From a checkpoint of a small transformer trained on Wikipedia.
Training: a variant of Adam for these matrices, 358M tokens, 5457 steps.
MLP neurons of a small language model. Each row is named by its layer, matrix (up: input weights) and neuron, and shows model dimensions 256-383. Each number is 128 + 32 x the weight over its row's rms, rounded and kept within 0 to 255. Numbers have three digits each.
A block is one neuron, or neurons of one layer that tend to fire together. After each block is what it responds to, as a language model described it from the Wikipedia text at the highest values.

L4.up1288:067147144126125142086171128085100134126119102104156160144132100109197130132132087162178119163155154252170097110106128097125060117163110121135161195152140194132076172116152137104112143087126120128160135187102122099120109179132126090110206101129201054105079088121147193087162159123131124182161123110193153104165130173112101128113136175152108055205077072175093149107188146136149106125147
Responds to: Wikitable cell contents

L10.up749:157104151175085143150122097155148174120147137128105155113062105140152151124148133164123135119150175123128152110111217140139099096104139127044147142110129125152119181117138142153052116147179172161073146164166082142101108176072116131138169108111156179060174133160152119161158111100092055126117113134138106135150163085107148164094078135080142153152117104140061089103022091122165126130100
L10.up808:116191154149110086150102116103082099153155136106109101126102103091093196142143150176129143136162130104143118127117140184164132135179152195064111128127110104156172144147103114096127110110157179123103117129095107093175134144139073160116117136038168119172121140142104110135139123096054126129122121093134141119100143212127133141159136136146204206120123148103153189084175106137096162203156
L10.up1378:126116097150103180131154125131191113172181146115066187130126057118131167053099186122081129104063155128135156135173200130119130108186132126153135101106138148143184088149110133146144149109162132126128069108113109126146107168111128151123155150106178054143095077202116156094101077121184113138113143114103128114151146144083124109165114175121125183144192135119112182124117155124123171160185
L10.up1618:135166143135128168130128141137123173109147212109058151152139097140132101115163139187059167121180177110102122119092125120132157090170144189138134120103143135135096097080176114116064128109122114133102177092172094120140085181185095104136142127062158136094132103123136058079134183176100123148110077070193173120131113151180141199173153133098124098086162190126131118101104109100068076144098
L10.up1798:126073175154141092124129105188087158117110119059114106158128131159108131088086139100118080155123125159091073106142184156117145116041052186085102088232151157110130193173192158109106096127136150118121153115155100112086094140111145119145162084102180084155156145122131160080117141123133097154156096089169095133092177174108136158126108085140180112130129135122163160092153133113124162144130
L10.up1815:174155146072162154113116134150115113149117135134034186126112086109067206115154127131124107167138202143064109106146139140137099023122155147112141132167107167163173107140122113147089142101138145118102123149158123124214085109135121130089108100097171051171086108063139074053154111141119153155166121179176121128132130158162182137170118163044170121149180170128135136139117105142144109151151
L10.up1848:148133140110088165125140134193180135083113093075093149133127099149142162103135172103128134150127147163160140158155164106103120022118150128142119152153128165112128112150104136197097150136182138129044095085122100117083118135097101120151115105122140082118165127189161114078121093150094085083184119147101102183129143167069204097165161117102104168158135100110127187144112076087120121123160
L10.up1899:103150168103106113150140096160116095093123130132114133130169102157140166156123101091144158078096161158149161101149135184150102122178126069123207124149138063125140108104114137199091125145163129155094138096113114071080123116090073185140110125070135177123159113119169107071166150130144085148131085193158099204127150116093199132146137136157127147132117111122113114176102069139176111160133
Responds to: Stats table numeric cells

L4.up1792:156110212085207134135164119103094120085104115069111120139163184146107159137136182085179148107145142133142174112122152087131161166128118150062138103100144123141132083180141101140132139089127117133084150009113111125153111105120128116198142088093139118152134131180098166152184147130105163169084149195130151169130069188137158107164137131139171111132092144124149132171199156113113160099167
Responds to: Word-final suffix pieces

L3.up169:131092130113128160075148130117112100184100179083130123113133167170141096116182114149172153129166147123119136083174180127078160156110118103137125115063139092146127145121192119118150125158141082153132173040123104131176135068106139095100136124150103087095087115175095134125118165166111089161107148116199101141090131095099185155231178124100159169111116129065183103165163119097095150130108
L3.up392:179113147130122089178108154094099104108114081187164087137165110175153224099082137124175132176119111161142071089126092119147095130124200150068115133128191078108115067090141123219125120109167073131182103091083088079124155113185148122182120059112178073154059118086156118114131165075148083165089137166137137207152152096144151074133140111181143084094123167095114137110102085116067096129112
L3.up442:118136176177138181146112120078076128131195168089119116104104138129064168134098105197111107090083104126168093087121108203072092091109109135074084114099121139139122084159071148123117099129152191121076127135156087162119115105158148116169123088096143151149135119085130158164130118140120094095098066099099136142096130085094091131206131100139128107132138162132175215082153099086128132150165
L3.up488:196065197162149115082128137059116122183135151145170138145142103125222077135123148133128126164183146129162182121108125114121116140115201172080116137121134163086146197145061150087080120093114094128121115084097143087100111162116131137144125069140163106105128126069200101156114145099145122142114090118164120145155102162099147062113092122105148132095112179089111166170140135185114134105133
L3.up680:221145154171165139109115149067113104203110119165150080138162139131115173145079121186109206174122091111185116141105185228146128142142172130123113124073170141083136093140161110172160122187147151096087083140130177125155101106094070119109160107176137115086124089153092181156143111073124072189115082201138130160095137129148125102150183138136065151119080173043064084127106058170064064149162
L3.up1155:150149174141096142110128138114177136139122141172203097115157140089103208103169172124133176120120094115152045146166139110158084160136164129057162165096121102121123137155104121201124114136143086119101142110076063118104082120054073092182171099188162166135164136077091131154118188153117082159149132098110153132145120109116131072116163127117114156141207079112122131160122103079152114177138
L3.up1192:131116186147136137150143118113140120119183161105122135139119126131055135120139153160189195127177156128113106168230140163045190135140060116115132160094106111121181078119079144136101140166162087103077111018132130153119058076113129142149115127113184135176142162113098111118099142134153119080121134100091130143107122100129175113191155083088133104126180165127152130080120121109149128179129
L3.up1240:143154174122139194080085116134149096170112146138122147054158152128179098107117176112126190082138153098091107128156135192101156169103150080012083152157161123136085105128197128066149125144100102121093151115114111134131128133159124159154133185115133148122110143098090131113118183170181097172070064080170100123183104125093089070136171088082155174117073164109143158154106135135137156143157
Responds to: Work and similar nouns

L3.up51:141191116185105148090140137186129126150209094190128094126063112122104168144085093143142152160101158088172079200093182091177155160145123080092129135099126126191151133094141107118158106132148168111104210140098136143111119142100153127135125206139121103130136111039154109193124129097107072169146106126152124152141139138101065068142093098068141105116170153159120163090175199205126144145145
L3.up52:156155174121164196143174144196125092104169160082073121180192094135117141164079150170123073205147109144133137164136153111186150105166089159116120074159176132107141102139133127187101138123096127166074139091147112169132130167156075188149130154153120074129069136046154109109151130164115077128110132113203133070139117165113113131107168144100130062123168167093167130152196185163117115164113
L3.up259:087164152094068143126119124146124083114175129092074133131130106159073074101091112182146097161164141127113147111155184115085156133122045209139122112115127058104149103137130126093104137148169095124099072126142152136098104164120108096114099193095146117171137121105116160127108210181156086176159114098096141116084134135105095141064152103113113100139097135133199155154137165121097085146075
L3.up468:075121129161142073117179110190122153150143117105098106123125139135054122136144138184117091137147121141089105146148099161176132118144076094135103093100157181137157116166143121102054102141075176130111163182173142125150106143152123164134129193141095065164127107109162091133106142189112174151108114096104143077121120139116086192159086151055136059146123120170107120096159155115118105146068
L3.up491:100134138138162108148080105120129146171190114086165154198147119139170114122095170160127148131122135111119125116121078104168181159134087115084099089195142079145131119153098109125128170105130139115120093128197092134163123130156146138129128152107162117118105074000165172067113089102172120132078107129148138191159089105127166102121132110129170057114151170154134139105098170160103095079136
L3.up612:125153153152151150089077161132114090161077179095087144142145140159114142129212167144116093202118121150056133117149096109118166200159103094152100121168196089015147108154126151132129146127146104103151122089109054151145126152201097162111113204198124114136125135129144105056149126168120092145147142107161126154155143137123159084139185146129154114163118130145183101122121129140126129138144
L3.up1316:104116094112154122135143102124144116106109157109091149116124074072094080144061136109143114125114145125126173100122156159080186155138118059101141130189151063137123081099130113158128160091125172149123187143100120121081156144190100149147133127064155146150120118104136112174105126122152134179140146122156141127109157083115150143078120092158145079118172179129084124117189249170172146139094
L3.up1824:088187110136144143130087103108159142185124092180076130151152088138113132127122108143070108143148104155090139175152182125131123085189130136199108145115139170121120102159130112123094122108162107143060147127101097088109057103093109122147133252140089100108123130154075131165116118112119098119172078142050099165112161109137173110098123164094195156184166186158154110117132115077176150195133
Responds to: Word-final "elling" piece

L10.up131:100131101136127133084104112165115068147115143132160100195100117173126185117142112171073106142188130164083087125144175134167102148112146146146097084092152099126135139157095140153116086106142123163134130142120088144196139202179141075147215101127142160148075143117129158101132121154140120114092151156094140057126110194110093114123102143169165150147129154066060118055178163079114144093140
L10.up407:159114114148179105156095134110141112089090131109144093166142137102139189138138120108128174185176120169141135112117213118087101153093116125101039146131144134161161164152144107153109148079146150151126166100124121140133069161188118185152151123136113109142095223134127081106140130136168118165116164126127134057105119203165084123136134138129173131138182169096069135091115191092100139097132
L10.up416:029073155152138111166160058123056100128097105106130125097158142131179142081090133150041127157154137126130132121171177149152098166118103098059100131208151111072177142138155113112093134151173202079182146152127085157156168145126168102150139138084149109180207152148115133177135075134152123159066132129142127167094190150172093174152160156106145090123176160127161175151148177152127167144152
L10.up571:142131104197166056136167106089101164158120147109141117161139127100207170164132105175051161153104090088122163141102164127150102118104120117118097091138146173162168185139119104123098119133216129183130147115081119153120120133115134119173164086139115161119112151126129100155086135121118124155122146088120167082098145183093135186153138132101157164183124179088081145104095121141046092113173
L10.up1003:190136147128136140139050123132162134138064165118149077143090174099119168115127151136104140119136135122130134178110157185117082173117135150099118125104161181168154109106083104157096072098159146180108175086149122127138071136194109080108163112146130071133085124109121127134120156132090092103133145132080165122154176155084129132123121137133123107161180157122120132090149144088055137134096
L10.up1408:124143117126148114180063100113111146060111143079123105129107165118150197110091109145112158169132156168134091111120153143131037159097113108075095122106137166140159159116134113109127090090162126152122207120102086139160125196168153174121175145088098063145086155089124153120134112128130100152151139171116116110153157176114141113152108169112193111181177119122128142104135172095110099103143
L10.up1473:150053169118188099091123136093186070190103078167187096148101114102142151167118104118184137161111119143159128125171190140041102099163150134089108095151148141130121100172112111084127133134185151133132074124118153130138140181165066127105137140128137115125088174128146111159130136158146164116133129205133110055094096141075119135137085128117135122188158106081077068121157099127107158118155
L10.up1758:157113118148191107162096109120084162116105154129173164130180141108144164144109132165080156152150131125082121067104138124109059185065122081147144113124144136110155190131100113122138117139163233164120119075155124075118109161185110170156142164117152108098066129116128075155089150164163073159161183121097108092150143176093145153106138121093114150219136151116117162104084171096086097136112
Responds to: Pre-verb slot predictor